config.yaml
d_model: 640
head_dim: 128
vocab_size: 30205
activation: "swiglu"
attn_scale: 0.0884
init_std_qkv: 0.0139
lr: 0.000596
beta1: 0.9
lr_head: 0.006
decay_fraction: 0.554
doc_mask: false
MLP neurons of a small language model. Each row is named by its layer, matrix (gate and up: input weights) and neuron, and shows model dimensions 96-223. Each number is 128 + 24 x the weight over its row's rms, rounded and kept within 0 to 255. A neuron's up and down rows have the sign that makes its largest values positive.
Before each neuron's rows, "fires on" lists the tokens most often at its 100 highest values on Wikipedia text that the model never trained on.

fires on: "\" ", "\n\n", "–", "it ", "==", ", "
L5.gate1112 [ 97 150  96 130 157 115 119 105  84 133 137 109 104 155 136  84 168  80 130 101 120 140 162 145 136 135  86 140 143 143 104 136  86 109 141 157 158 139 102 158 171 141 139  92 121 138 145 120 155 106 142 146 114 174 103 150 121 154 143 175 138 102 151 145 130 152 117 131 108 121 136  82 131 141 129 126 114 119 130 110 164 160 108 108 171 119  66 136 151 122 157  75 154 119 128 124 159 111 183 100 182 119  93 109 121 120  96 116 122 118 135 135 122 146 143 156 129 144 137  92 136 107 138 107 132 163 109 146]
L5.up1112 [ 87 140  86 124 117 142 116 120 104 164 107 144 135 143 117 138 119 140 108 136 118 137 106 152  98 153 150 108 139 142 138 127 113 152 123 135 144 108 106 178 118 109 137  87 170 122 129 197 101 156  86 126 139 147 100 133 125  89 120 155 134 147 163 103  85 192 116 125 137 120 103 133 122 150 100  72 170 159 140 167 142 107 143 138 113  98  82 109 133 122 104 115 141  84 118 174 126 140 110 162 145 150 140 110  75 122 137 134 164 124  78 100 158 126  81 161 140 107 134 152 101 127 139 102 122 139 129 124]

fires on: "| ", "born ", "("
L5.gate1407 [129 122 115 144  95 142 143 143 125 104 109 144 173 113 115 119 156 176 123 136 142 130 134 126  74 149 129 147 128 146 103 133 171 139 152 135 153 151 174 103 114 169 121 112 166 161  76 118 117 140 126 105 117 139 116  98 107  92 141 122 140 169 101 169 153 151 130 154 144 125 134 129  93  95 138 121 124 134  86 125 144 130 129 129 125  85  95 104 122 120 131 152 131 143 117 141 112  89  97 151 111 125 119 123 161 153 113 177 111  88 148 160  89 111  90 105 107 182 105 100 142 120 114 121  98 100 147 166]
L5.up1407 [125 128 120 178 152 118 178 102 109  98 134 122 144 137 117 118 141 119 137 130 141 133 167 104 118 133  93 131 139  79 118 134 120 118 126 142 132 144 122 106 159 127 138 115 140 127  86 118 149 112 117 140 136  93  72 128 149 161 130 121 135 157 121 131 134 118 136 144 144 130 135  92 129 119 122 153 146 127  78 113 104  93 120  96 123 114 109 140 133 155  82 144 154  95 144 108 170 109 139 118 100  89 174 146  84 126 107 120 120 147 123 120  91 150 111 126  93 112  76 156 172 106 136 111 159 143 112 147]

fires on: "is ", "| ", "was ", "The ", "held "
L6.gate1067 [125 114 112 131 127 165 130 141 127 141 122 158 154 126 137 117 136 115 148 139 152 116 134 101 125 146 158 153 116 121 137 187 151 121 118 117 159 131 128  92 132 128 166 178 149 171 150  77 165 128 121 160 143 139 118 136 128  85 103 118 121 127 151 137  95 128 133 130 151 167 151 136  83 110 130 123 153 105  93  97 160 166 153 142 109 118 120 160 103 157 149 133 142 118  98  98 118 144 152 136 110  77 146 136 126 150 126 105 118 122  99 155 124 134 112 153 139 108  98 119 138 167 131 148 155  78 132 110]
L6.up1067 [136 108 121 127 104  96 188 122 145 107 148 137 135 139 108 124 140 120 139 108 132 119 128 128 103 166 146 153 185 157 109 125 108 139 145 131 174 111 174 107  83 123 119 140 112 137  81 119 149 141 134 130 115 134 113 120 115  98 135  70 139 157  89 113 109 119 135 150 146 175 112 130 127 135 119 155 136 131  92  94 114 122 130  92 137  86 144 125 124 116 151  91 182 139 125 106 156  93 113 124 125 102 161 140 143 151 107 148 103 113 134  89  78 126 138 130 143 136 103 117 148 109 161 128 119 160 130 142]

fires on: "and ", "record ", "for "
L6.gate195 [135 100 179 211 162 197 112 115 133 129 149 159 145 141 174 104 145 138 133 148 138 115 109 170 135 118 136 118 147 141 170 167 113 110 113 120 123 114 120 151  95 143 126 174  88 124 119 146 124 133 126 154 109 129 125 198 160 157 135 115 131 147 105 107 141 125  91  91 168 131  88 123 135  85 132 135 111 136 169  99 122  74 118 151 120 157 137 170 128 178 124 141  86 128 126 122 103 119 115 106 161 108 132 146 130 127 116 117 115 118 118 120 119 135 121 132 130 157 133 146 157 109 157 132 135 144 122 133]
L6.up195 [130 161 141 135 138 138 149 128 133 131 123 159 122 140 147 141  75 121 172 144  83 122 127 121 163 114 122 144 102 112 121 119 163 114 111 155 155 111 171 142 175 155 115 113 107 128 118 124 168 125 140 114 114 140 141 171 106 115 153 148  95 138 131 153 133 117 127 130 121 152 133 155  99  49 138 139 134 176 130 102 109 136 117 126 129  90 129 128 121 123 152 102 136 139 168 150 150 112 105 115 147 118 150 176 138 110 145 132 102 145 131 133 117 156 107  92 107 115 132 145 126 111 118 129 123 143 100 120]

fires on: "and ", ", ", ".", "the "
L6.gate1007 [ 91  94 131 134 139 137 164 162 132 127 111 154 100 127 157 112 105 157 100 133 127 112 148 145  99 135 130 105 161 160 102  82  99 131 116 123 143  99  75 123  87 133 105 114 129 133 136 126 126 101 123 150 135 122 138 134 123 128 129 104 111 163 108 167 131 131 115 170 120 125 113 111 141 129  95 101 123 119 144 138 157 169 132 143 152 158 139 101 139 106 154  95 146 111 127 158 170 173 134 127 138 146 162 121 156 153 148 139  81 132 101 133 116 121 136 110 118 144 150 129 131 164 148 140 147 108 145 137]
L6.up1007 [109 119 170 161  98  90 132 151 115 137 113 147 109 117 112 118 161 124 117 124  76 142 129 148 102 137 101 101 136 119 165 105 116 147 138 134 172 165 139 112 187 100 130 172 142 126 158 129 124 154 149 180 110 128 156 142 163 118 130  94 115 162 139 107 125 107 152 110 115 130 170  92 144 129 163 162 121 122 114  98 108 143 157 160 135 179 126 167 122 156 129 107 110  94 119 116 141 154 148 121 136 135 144 123 143 137 113 155 118 169 125 138  92 130 117 103 145 137 105 143 153  92 136 106 106  93 111  94]

fires on: "| ", ": ", "W ", "a ", ") "
L5.gate51 [169 124 103 110 141 104 119 111 141  93 121 113 124 146  80 123 168 103 118 134 130 109 109  82 120  84 117 147 154 135 150 132 126 111 107 169 123 105 127 127 144 141 191 154 148 167 119 100 138 111 113 108  97 122 144 157 125 127 114 137 165 134 121 108  92 133 150  63 150 126 137 141 120 115 130  93 116 120 122  93 130 149 128 113 117 130 156 112 109  80 106 105 163 116 155 159 117 166 146 134 142 157  83 115 126 107  51 135 132 131 121  92  96 128  77 164 104 107 151 117 158 188 143 114 108  86 149 149]
L5.up51 [138 121 121 162  95 115 146 121 159 113 115 131 146 120 150 140 108 137 107 153  80 135 134 126 115 151 150 122 127  77 119 147  94 117 147 162 131 140 146 148 148 123 105 158 104 134 136 119 145 115 101 153 134  86  74 128 145 115 141 127 110 147  83 146 156 166 107 126  99 133 151 152 113  70 175 100 115 136  98  93 110 106 171 137 112 140 105 141 129 136 174 163 146 150 136 105 133  82 115 135 116  99 141  97 127 148 148  84 169 142 157 104 106 147 139 139 127 120 123 119 141 124 138 144  85  99 157 111]

fires on: "(", "in ", "202", "\n\n", "In ", "| "
L6.gate1682 [102 140 123 123 136 103 113 130 136 109 110 169 129 154 139  92 119  94 164 138 138 120 104 128  92 164 130 117 120 108 120 124 124 135 125 129 108 105 159 103 128 148 130 144 165 151 122  62 146 141 120 136 126 128 109 148 152  80 178 144  82 132 140 166 143 152 127 107 129 130 106 102  89 128 124 134 112 132 110 146 129 128 122 163 128 144 122  83 145  87 143 101 128  98 134 126 123 124 106 137 133  75 163 125  90 103 112 165 115 151 131  82 114 140 146 120 116 133 120 146 158 148 105 135 142 137 125 122]
L6.up1682 [116 140 138 128 102  96 129 153 115 136 154 106 134 143 140  97 162  79 150 154 101 163 130 107 113 118 136 129 143 131 141 175  85 132 159 115 118 115 118 150 104 117 105 123 144  93 128 145  84 100 167  97 118 161 110 145  90  96 131 171 161 154 120 144 111  89 130 125 116 149 155 118 158 149 126 107 166 138 135 141 133 135 104 134 112 105 142 134 110 113 107 110  69 116 141 106  86 113 131 119  59 119 108 155 115 131 148 113 187 120 117 149 110 137  92 111 152 126 142 126 125 144 111 106  62 100 110 143]

fires on: "200", "202", "| ", "\n\n", "201"
L6.gate426 [127 154 105 163 104 127 141  98 165 103  91 117 149 108  96 146 136 111  96 128  79 121 160 118  69 156 120 120 113 123 129 121 109 142 174 102 140 110 138  94 120 151 162 124 136 154 183 117 192 123  93 145 124 107  93 133 147 137 121 159 141  90 160  87 125 110 143 119  90 154 114 156 139 108 120 126 110 131 101 171 123  99 107  84 140 107 101  81 131 140 135 114  96 123 113 111 152 128 132 160 102 126 129 140 102 129 136 139 109 130 105 138 107 158 134 132  96  97 126 103 151 116 135 174 118 133 103  86]
L6.up426 [137  80 127  96 177  90  74 102 163 175 112 117 140 167  99  77 129 119 107 148 141 119 133 126 165 133 129 141  95 156 141 131  83 136 122 141 159 124 113 130 112 109 197 141 124 133 149 108 126 143 149 126 118 114 112 140 127 107 125 124 160 110 147  95 109 144 173 115 175 116 129 146 142 102 102  98 103 132 107 129 151 135 116 130 136 114  95 175 144  66 140 136 131  69 104 157  96 113 129 141 135 140 155 133 110 145 132  97 147 152 119 107 133 119 133 119 126 138  94 172 138 124 140 117 119 122 103 137]

fires on: "("
L6.gate54 [128 125 123 133 143 149 139 126 160  80 103 131 134 156 181 150 149 115  57  73 140 132 120 127 128 149 150 139 138 118 159 122 112 164 125 144 153  97 139  99 101 137  76 139 130 129  93 114 154 117 106 130 126 137 118 108  78 157 132  87 119 120 136 135  98 116 137 144 125 140 115 123  81 135 102 120 142 144 119 120 156  87 129 145  99 133 147 124 135 137 120 161 121 170 147 107 109 143 115 159 141 144  75 152 170 141 105 149 154 132 115 123 104 160 100  96 135 123 160 151 137 120 149 145 105 118 142 156]
L6.up54 [156 116  81 109  94 120 171 142 155  91 140 125 144 106 110  88 129 112 152  89 132 139  76 131 100 164 111 139 143  90 124 146 166  91 114 145 172 120 119 108 160  62 123 119 112 102 161 119  93 138 145 115 143  92 162 129  85 164 195 108 152 118 131  97 125 138 119 158 115 116 128 176 132 114 102  96 110 165  96 143 147 113 118 167 146 137 116 105  97 130 113 135 114 107 167 111 140  87  98 111 114  85  98  93 153 166 132 126 118 118  90 123 131 116 126 157  98  96 150 131 123 109 134 104 162 131 139 134]

fires on: "| ", "(", "/ "
L6.gate1412 [118 131 120 115 128 123 130 136 141 144 119 129 107 125 126 142 154 139 108 119 175 157 101 143 104  73  97 155 102 135 116 124 129 133 109 113 176 120 154 113 128 146 132  99 123 165 135 112  73 101 156 146  93 177 151 128 119 139 136 117  95 156 151 171 130 179 152 125 106 103 134 119  80 111 143 136 174 155 113 134 141  79 143  90 141 110 133  99  89 111 114 133 150 162 149 133 134 114 185 120 184 113 142 120 116 138 108 146 119 108 125 119 119 112 134 116 102 100 115  99  97 133 133  87 106 135 142 126]
L6.up1412 [ 87 140  90 135  98 134 135 167  99 116 121 129 173 157 116 114 169 127 134 152 106 126 101 160  81 124  93 143 111 138  72 159 114 187 113  86 148 125 111 116 105  91  86 118 177 163 144 124 165 142 124  82 118 111  94 116 116  99 173 136  79 114  95 131 145  89 150 170 103 121 121 118 132 141 138 186 150 162 105 145 117 130 105 144 104 146 150 122 167 153  87 123 101  99 131  78 150 120 137 125 142 143 130 141 151 139 150 159 137 149 126  75 113 110 104  92 120 123 130 156 137  87 137 154 167 101  86 138]

fires on: "of ", "-", "all ", "among "
L6.gate1310 [158 119 117 118 168 175 130 106  87 171 157 108 152 135 126 117 122 114 127 153 132 125 167  98 109 125 149 101 148 152 129 115 170 143 134 110 154 131 129 147 138 101  98 143 116 146 129 127 133  88 207 142 104 156 156 125 148 142 132 157 159 154 129  97 109  92  93  63 139 156 159 142 118 126 108 110 126 100 124 114 136 100  85 126 165 153  82 106  93 148 119 105 151 120 131 147 149 131 114 123 122 123 100 106 118 105 129 103 108 139 122 165 125 125 121 165 148 153 117 111 176 105 137  98  97 133 110 122]
L6.up1310 [132 118 149 169 158 122 146 118  94 139  99 116 122 125 148 106 117 127 158 134 134 109  99  96 118 138 110 114 126 135 148 172 152 153 108 100 118 137 128 145 118 113 119 108 116 145  82  91 124  93 177 144 163 101 135 157 156 162 131 147 172 171 135 122 154 120 103 124 146 145 128 135 159 150 140 140 113 147 159 138 162 113 115 106 165 143 106 179 133 122 165  97 106  85 152 114 123 112 124 131  82 162 105 154 113  91 151 141 131 110 139  72 137 102 165 108 149 135 153 117 150  98 142 177 153 112 147 145]

fires on: "re", "and ", "Re", "1 ", "ex", "ne"
L5.gate205 [108 123 135 110 117 126 122 152 111 131 129 145 136 119 139 107 149 126 130 166 129 164 115 114 121 129 125  96  92 107 104 189 133 143 109 168 153  89 106 136 159 112 133 110  86 158 151 122 124  76 135 125 140 119 130  87 134 103  92 133 139 110 123 136 143 133 149 145 112 131 138 138  78 136 135 136 131  93 139 134 150 163 113 130 106 129 168 111 153  83 120 161 132 108 111 103 149 149 154 108 147 171  86  87 126 133 131 166 108 124 145 106 112 139 123 134  99 140 129 165 145 143 165 138 105  87 155  77]
L5.up205 [137 146 159 121 119 115 127 113 143  81 119 119 101 134 151 124 124 155 136 127 122 111 107 108 120 146 138 124 146  83 111 129 115 121 112 118 135  81 100  96 174 145 163 134 117 120 112 133 107 100 159 123 138 118 114  96 132  81 124  93 141 131 163 115 136 127 121 110 142 176 141 102 112 124  86 136 146 115 123 142 122 115 141 142 142 113 136 132 133 118 100 118 147 119 141  96 154 135 123 129 138  99  70 117 148  98 109 180 147 109  74 122 120 172 144 118  96 111 177 130 109 157 113 132 169 121 136 115]

fires on: "| ", "Ar", "\n\n", "–", "to"
L6.gate727 [138 142 129 144 159  92 106 130 133 144  89 137 158 169 133  89 167 126 106 111 132 129 108  98 174 145 130 123 122 145 152 130 115 164 140 156 136 116 159 131 104 131 160 162 163 166 100  79 134 136  82 118 156 155 103 126 121  87 107 175 122 158 122 178 131 112 154 160 112 141 142 160 106 108 135 148 146 133 118 123 136 120 111 128 117 139 115 179 102 140 115 116 158 119 127 110 133 137 119 106 132 131 102 110 107 126  93 132 125 129 121 135  92 163 118 145 141 116 108 109 161 130 113 117 110 142 125 169]
L6.up727 [104 154 121 101 160  79 116 101  95 164  93  92  99  86  96 107 149 133 132 143 131 140  82 155 125 109 160 138 134 138 137 126  96 102 126 171 123 141 121 160 118 114 112 130 127  97 167 145 103 126 129 178 110 113 106 118 134 109 110 186 126 106 112 141 114 136 139 115 104 153 129 136 160 116 145 118 137 146 140 122 101 123 121 108 134 130 119 151 123 125  86 125 150 114 125 133  81 146 126 134 142 162 126 162 158 131 144 114 158 181  91  90 131 132 114 133 149 130 151 100 162 135 134 150 112 139 136 146]

fires on: "from ", "by ", "on ", "for ", ":", "of "
L5.gate1617 [130 113 169 155 151  97 123 141 161 118 151 129 124 151 117 141 175  92 111 125 102 158  55 185 158 113 130 151 116 123 136 121 141 124 110 157  94  80 101 181 103 159 129 154 110 150 159 104 162  83 136 117 117 127 112  84  94 148  99 147 137 130 146 114 158 122 133 104 123 101 124 108 160 114 128 141 110 157 132 146 135 129  97 116 100 167 115 155 127 138 142 113 103 123 174 166 114  69 125 133 124 140  92 129 118 113 118 126  94 134 128  94 126 161 136 112 118 115 129 121 141 114 119 122 139 126 147  99]
L5.up1617 [143 129 124 139  76 146 130 157 137 136 152 170 129 128 157 166 137 128 159  87 130 153 113 117  83 127 132 125 128 118 148 107  93 142 156 113 119 127  97 126 117 152 148 130 122 154 120 125 134 150 132 105 153  68 125 154 139 122 114  93 116 168 149 129 146 114 110  66 133 151 154  87 117 109 172 163 110 114 110 121 130 151 117 176 126 151 100 136 182 120 123 103 157 125 120 123 127 140 103 132 143 121 158 126 114 125 114 149 115 155 128 126 114 112  64  99 130 121 116 130 140 154 181 106 128 155 119 131]

fires on: "and ", "-", "of ", "& ", "d"
L6.gate887 [ 93 110 124 145 134 150 106 126 121 179 101 125 139 128 151 121 120 143 126 183 126 107 144 128  90  90 124  98 104 111 122 140 146 160 123 136 147 148 127 151 157 136 125 144  79 154 115 120 119 122 150 160  69 170 128 135 161 161 172 116 135 117  97 136 126 129 154 132 126 150  73 135  98 107 123 154 128 175 168 122 143 115 127 147 131 169 112 128 108 103 126 137 197 128 118  74 159 169 114  97 164 117 129  93 157 113 118 137 102  92 168 160 100 134 121 105 148 117 131 158 151 118 156 166  91 142 133  68]
L6.up887 [103 130 166 141 113  90 131 135 151 112 115 152  83 124 158 128 117 141 142 119 128 105 176  86 145 148 137 158  99 116 173 175  77 125 154 117  93 157 155 147 123 116 107 164 145 122 125 131 127 159 109 116 124 103 134 167 125 101 102 115 106 136 109 104 127 118 129 156 151 139 117 179 129 158 135 184 130 154 147 154 119 132 148  96 151 144 100 168 100 133 146 111 118 158 121 146 143  77  99 109 184 147 129 124 118 133 128 124 132 153 114 124 121 116 129 135 139 160 136  91 152 135 112 144 185 146  98 140]

fires on: "(", "as ", ": ", "\"", "known "
L6.gate1651 [138 127 140 118 142 113 130 122 134 106  47 147 132 146 150  73 135  99  97  99 143 140 130 156 124 120 147 127 139 163 137 144 156 169 118 128 148 125 154 120 149 184 151 127  86 153 151 107 154 158 117 160 149 142 146 121 152 168 138 150  85 120 107 128 134 148 160 164 143 112 131 131 132 123 144 108 132 147 100 185 122 121 141 157 127  72 135 118 129 149 148 162 132 144 121 146 117 116 119  84 162 112 145 141 125  91 137 160 139 144 105 110  87 139  77 144 128 120 150  68 162 101 101 141 154  74 116 145]
L6.up1651 [131 129 104 123 137 112 158 112 168 156 131 126 146 114 102 122 117 170 114 159 126  97 121 136  64 131 143 130 145 125 106 125 157 104 112 173 131  88 117 110 117 118 106 116 112 132  99  98 157 164 174 124 128 126 143 119 135 115 133 106 136 137 133 139 118 165 137 128  79 103 111 137 150 161 121 156 175 147  97 139 117 137 104 145 152 136 155 121 136 141 147 126 130 137 168 141 149  95 118 121 153 135 148 106 125 139 132 117 111  91 110 151 106 145 111 157 103 151 105 122 137 118 116 100 131 123 121 110]

fires on: ", ", "for ", "in ", "It ", "/"
L6.gate1113 [139 114 164 111 157  73 124  86 176 145  84 139 112  98 131 106 120  97 177 114 126  87 116 168 119 116 188 139 138 127 152 126 146 121 128 122 131 161 157 158  89 118 130 135 127 111 141 124 127 165 147 143 163  89  92 133 134 141 111 145 135 156 143 108 132 167 112 107 128 130 158 133 143 128 156  95 118 127  93 162 133  77  96 150 177 155 141 122 115 128 110 107  72  94  95  82 117 106 151 114 126 122 128 136 130 158 131  99 140 168 125 105 116 143 134 107 148 129 127 115 161 112 108 167 129 104 165 171]
L6.up1113 [152 102 152 135 120  92 138 121 195 145 132 146 145 135 211 139 110 139 132 111  89 137  98 141 121 146 142 111 137 101 135 129 138 121 146 164 138 116 173 102 120 152 156  81 175 157 141 135 169 113 105 136 146 117 124 130 132 170 154  95 144  90 101 113 145  92 147  90 119 149 125  99 117  83 105 116 119 134 146 137 144 114 127 162  84 132 169 106 151 148 161 127  92 132 135 140 136 149 104 142 122 128 154  97 119 109 155 130 102 158 110 141 152 139  87 117 116 112 153  86 126 106 171 120 131 119 106 130]

fires on: "and ", "re", "beginning ", "began ", ": ", "early "
L6.gate1490 [173 136 120  95 153 150 131 134 151 142  95 133 171 154 151  88 135 163 140 117  86 110 142 155 168  90 192 115  94 176  66 143 131 112 132 131 165 136 160 131 144 135 118  95 117 165 129 138 131  98 138 115 110 104 126 103 159 123 119 155 103 148 146 145 160 126 155  83 137 139  86 138 108 132 128 117 121 117 142 108 151 151 115 132 118 148 100 113 107 118 157  85  96  85 109 139 141 133 149 102 155 132 118 133 193 126 102 140  58 170 108 134 128 114 152 133 118 135 144 131 130 142 140 146 157 124 174 101]
L6.up1490 [135  83 109 112 145 122  97 150 136 119 123 125 104 132 158 108 102 109 119 110 136 123 116 141 130 167 159 130 154 132 115 120 154 138 119  95 145 107 145 114 163 103 134 163 129 120 110 118 148 121 124 105 150 142 118  93 121 140 103  90 133 120 119 106 115  85  95 118 120 155 156 135  89 109 144 124 119 159 167 144 110 160 114 150 102 118  88 127 105  96 114 131 116 115 132 123 162  97 115 123 136 118 128 101 125  92 118 117 111 119  48 168 126 123 140  82 118  98  75 110 120 140  96 117 102  70  77 124]

fires on: "(", "| ", ": ", "on "
L6.gate745 [ 99 132 124 142 116 170 114 122 153  89  92 123 137 107 175 116 168 145 110  86 111 107 157 131 122 115 101 170 154 138 107 153 115 106 101 148 176 109 138 120 149 140  93 111 143 152 107 109 157 136 122 121 127 154 121 112 145 143 151 157 113 133 120 113  98 111  94 121 143 150 118 102  83  69 112 107 116 115 120 136 117 109 114  86 130  62 138 117 111 122 133 144 128  98 130 155 104  72 128 108 106  87 122 155 142 126 142  96 111 128 133  84  91 135 107  83  98 140 170 111 160  85 117 175  98 133 150 137]
L6.up745 [115 166 123 139  87 125 160 111 105 129  85 139 100  60 123  99 116 111 156  85 128  83 139 152 113 126 102 129 155 131  97 116 134 120 132  90 112 130 125 146 162 148 151 141 153 132  69 140 127 161 111 120  82 138  94 115 127 113 129 130 150  93  92  95 117  82 112  67 148 114 112 114 180  72  98  81 106 132 132 132 102 136 117 120 143 148 145 158  89  90 129 136 131 118 126 138 160  71 129 100  93 125 159 153 131 141 135 120 104 167 160  98 109 137  91 141 124 116 149 120 169  97 143 156 112 134 174 142]

fires on: "in ", "on ", "he ", "who ", "she ", ":"
L6.gate1008 [117 102 121 133 149 113 145 143 176 121 145 142 158 167 147 148 129 143 134 135 112 165 121 128 114 160 164 159 137 141 162 112 116 111  96  63 126 124 115  92 126 174 139 104 106 140 109 119  89 117 118 106 101 138 133  87 131 171 145 168 126 145 150 169 127 127 111 139 143 159 101 100 139 150 160 154 146 146 195 160 132 139  78 115 111 152 144 123 142 120 116 117 164 120 126 107 126 145 124 105 135 100 119 125 113 124 132 121 109 102 173 117 114 130 103 143 116 162 161 119 113 162 145 118 143 116 198 101]
L6.up1008 [178  96 155 120 109 127 139 114 132 167 116 121 128 122 101 139 140 126 167 108 224 128 128  92 108 129 137 136 146 114 172 126 121 125 177  92 136 178 118 130 109  99 147 139  97 119  98 142 160 146 133 130 158  73 150 158 130 144  76 133 132 157 148 142 126 122 110 120 138 188 126 118 152 127 151 159 163 155 109 107 119  98 105 190 141 148 154 152 121 167 100 135 122 131 151 120 158  61 178 104 111 147 144 150 150 168 143 139  92 151 156 114 134 115 120 142 127 117 138  88 110 121 118  93  91 130 152  82]

fires on: "| ", ".", " "
L6.gate420 [158 101 102 110 113 137 130  96 151  89  86 143 135 134 134 157 158 152 106 143 163 118 157 138 138 117 171 134 100 146  83 133 151 167 140 110 125 113 174 133 144 128 143 116 174 127  84 104 126  84 111 134 115 108 106 127 135  96 121 143 119 138 135 129 126 135 106 138 131 125 120 102 129  95 129 135  87 141  74 154 151 134 142 143 113  90  88  62 140 157 123 118 123  87 122 169 151 100 119 170 146  93 125 129 148 123 119 134  90 101  95 161 103 165  81 122 147 103 152 127 187 118 166 105 135 153  76 103]
L6.up420 [108 105 146 158 137 125 112 103 112  93  83 143 128 101 139 124 156  97 131 162 128 109 153 124 100 116 140 110 135 153 144 109 109 130 170 140 150 137 136 134 117 135 137 155 174 122 112 117 120  90 108 194  90 130 113 111 115 144  99 100 149 152 107 107 192 117 117  91 158  91 142 121 122 144 143 105 104  99  80 137 126 131 146 123 115  91  96 110 122 146  87  94 136 122 118 125 122 154 143 136 135 142  84 161 102  99 101 130 107 108 121 123  96 136 100 138 106 164 128 148 123 105 137 115 133 151 135  75]

fires on: "| ", " ", "4 "
L2.gate635 [145 153 130 126  65 163 115 127  94  74 135 130 108 142  86 132 140 109 158 123 107  76  99 104 141 104 113 147  88 135 145 125  93 110  90 122 148 132 127 204 142 113  99 136 137 141 156  73 111 108 139 123 142 109 163 137  96 136 152  98 112 120 107 108 138 158 115 104 150  81 162 193 131 138 129  91  95 156 141  97 145 116 111  94 165 103 139  83 147 138 124 121 112 146 117 137 117 145 163 143 143 109 118 120 131 121 103 146  94 143 106  99 103 128 124 147 125 113 155  88 154 140 124 115 131 114 121 147]
L2.up635 [155 134 104 143  72 142 115 152 135 140 120 117 140  86  87 136 124 127 143 117 101 124 113 127 113 141 168 107 120 103 107 139  93 178 108 162 112 154 126 163 118 106 103 115 170  75  99 113 135 119 124 155 148 100 170 146 143 144 107  85 136 116 109 154 170 134 115 110 128 158 137 130 163 130 172  77 115 138  90  87 165 117 135 136 112 121 122 138 157 165 106 106  88 126 104 131 101 176 125 157  98 158 119 140 141  92 114 163 111 110 145 129 126  92 161 133 129 128 164 143 128 152 103 127 147 144  91  92]

fires on: "| ", "1 ", "(", "and ", "per "
L5.gate603 [104 127 170 107 132 156  95 120 113 128 129 136 131 111  88 148 125 127 102  96 147  82 120 131 115 104  94 123 172 125 132  85  88 143 110 119 151 114 107 131 100 131 121 163 103 191 180 117 115 108 123 137 152 167 175 114 110 137 112 123  68 118 139  96 131 154 143 116 131 139 119 186 120 151 116 131 131 107 121 127 122 128 135 124 116 160 118 124  99 139 102 111 113 143 130 121 186 105 139 135 129 105 110 105 126 113 104  89 135 163 157 136 110 140 141 161  86 141 138  96 159  89 151 109  87 121 121 140]
L5.up603 [174 141  99 194  90 114 168 141 104 157 163 122 120 150 144 174 137 110 123 130 149 135 122 162  80 132 129 100 108 140  97  82 182 146 126  92 161 133 115 129 113 118 107 120 143 116 124 154 121 130 101 157 161 108 126 120 168  95 165 115 106 144 121 133 156  92 147  87 121 165 131 102 146 135 114 127 118 124  88 108 102 124 101 127 149 143 149 146  96 116 168  93 121 110 124  88 133 158 109 128 109 153 138 117 108 122 138 159 105 134 157 167 113 104 130 147  69 133 125 130 134 155 142 131 123 105 166 102]

fires on: ", ", "and ", "Although ", "- ", "| ", "with "
L6.gate392 [137 136 139 129  74 152  77 115 127 153 144 103 132 102 156 115 109 148  98 149  84 110 152 143 117 124 144 156 151 125 137 152 183 129 200  90 135 138 146 137 161 172 137 109 158 120 116  97 144 112 129 114 124 104  98 124 116  93 126 177 121 137 106 155 105 122 119  94 137 106 171 167  98  79 159 106 121 136 113 113 147 161 143 133 133  86  95 169 112 115 122 123  96  93 156 125 132  53  98 143  66 106 142 175  74 128 123 186 127 120 106  90  93 121  76 170 131 143 122 124 150 110 121 157 139 169 161 143]
L6.up392 [105 138 148 160  94 132 156 122 148  98 103 123  94 116 167 145  96 136 104  86 116 105 127 116 113 152 126 133 155 118 149 150 159 156 121 147 111  97 117  98 146 159  98 106 138 122 131 143 126 130 113 171  89 148 160 132 189 131 140 130 143 121 116 160 173 100 117 122 121 160 113  97 153 122 113  92 139  94 166 124 125 110 151 122  60 111 100 142 125 134 186 122 133 127 104 129 122 141  86 113 108  81 121 137 115  90 138  85 103 165 114 138 152 128 134 139 142 134 120 143 118 100 113  94 150  99 128 146]

fires on: "and ", ", "
L5.gate46 [145 113 125 164 145 193 130 179 106  84 119 144 145 138 151 108 151 141 119 145 161 135 102 107 128 122 157 117 116 181 116 125 106 160  99 141 121  89 119  57 133 122  98 125 112 139 159  91 124  93 124 126  85 137 158 136 160 132 130 127 136 162  87 179 139 150 117 166 109 125  63 150  88 129 131 130 152  97 133 133 163 105 123 109 122 111 124 136 130 133 135 141 121 151 116 109 146 177 121  99 131 139 128 111 101 143 127 155 121 185 151 121 127 145 120 141 172 159 192 150 159 131 145 148 116 125  97 140]
L5.up46 [151 175 127 136 150 109  91 131 139 124 133 130 131 131 127 112 148 113 102 132 133 136  98 115  87 133 136 127 139 138 100 107 145 122  97 153 135 141 125 115 131 123 123 146  96 150 190 124 145 115 127 128 129 113 172 136 167 102 127 123 118 162 143 157 100 181 148 132 150 164 142 120 113 157 135 193 142 119 149 138 129 103 127 109 122 150 165 133 115 172  96 147 153 113 126 141 110 134 152 135 126 159 159 146 124 151 102 149 151 137 133 107 137 163 134  76 159 139  98 159 120 134 126 123 102 113  89 154]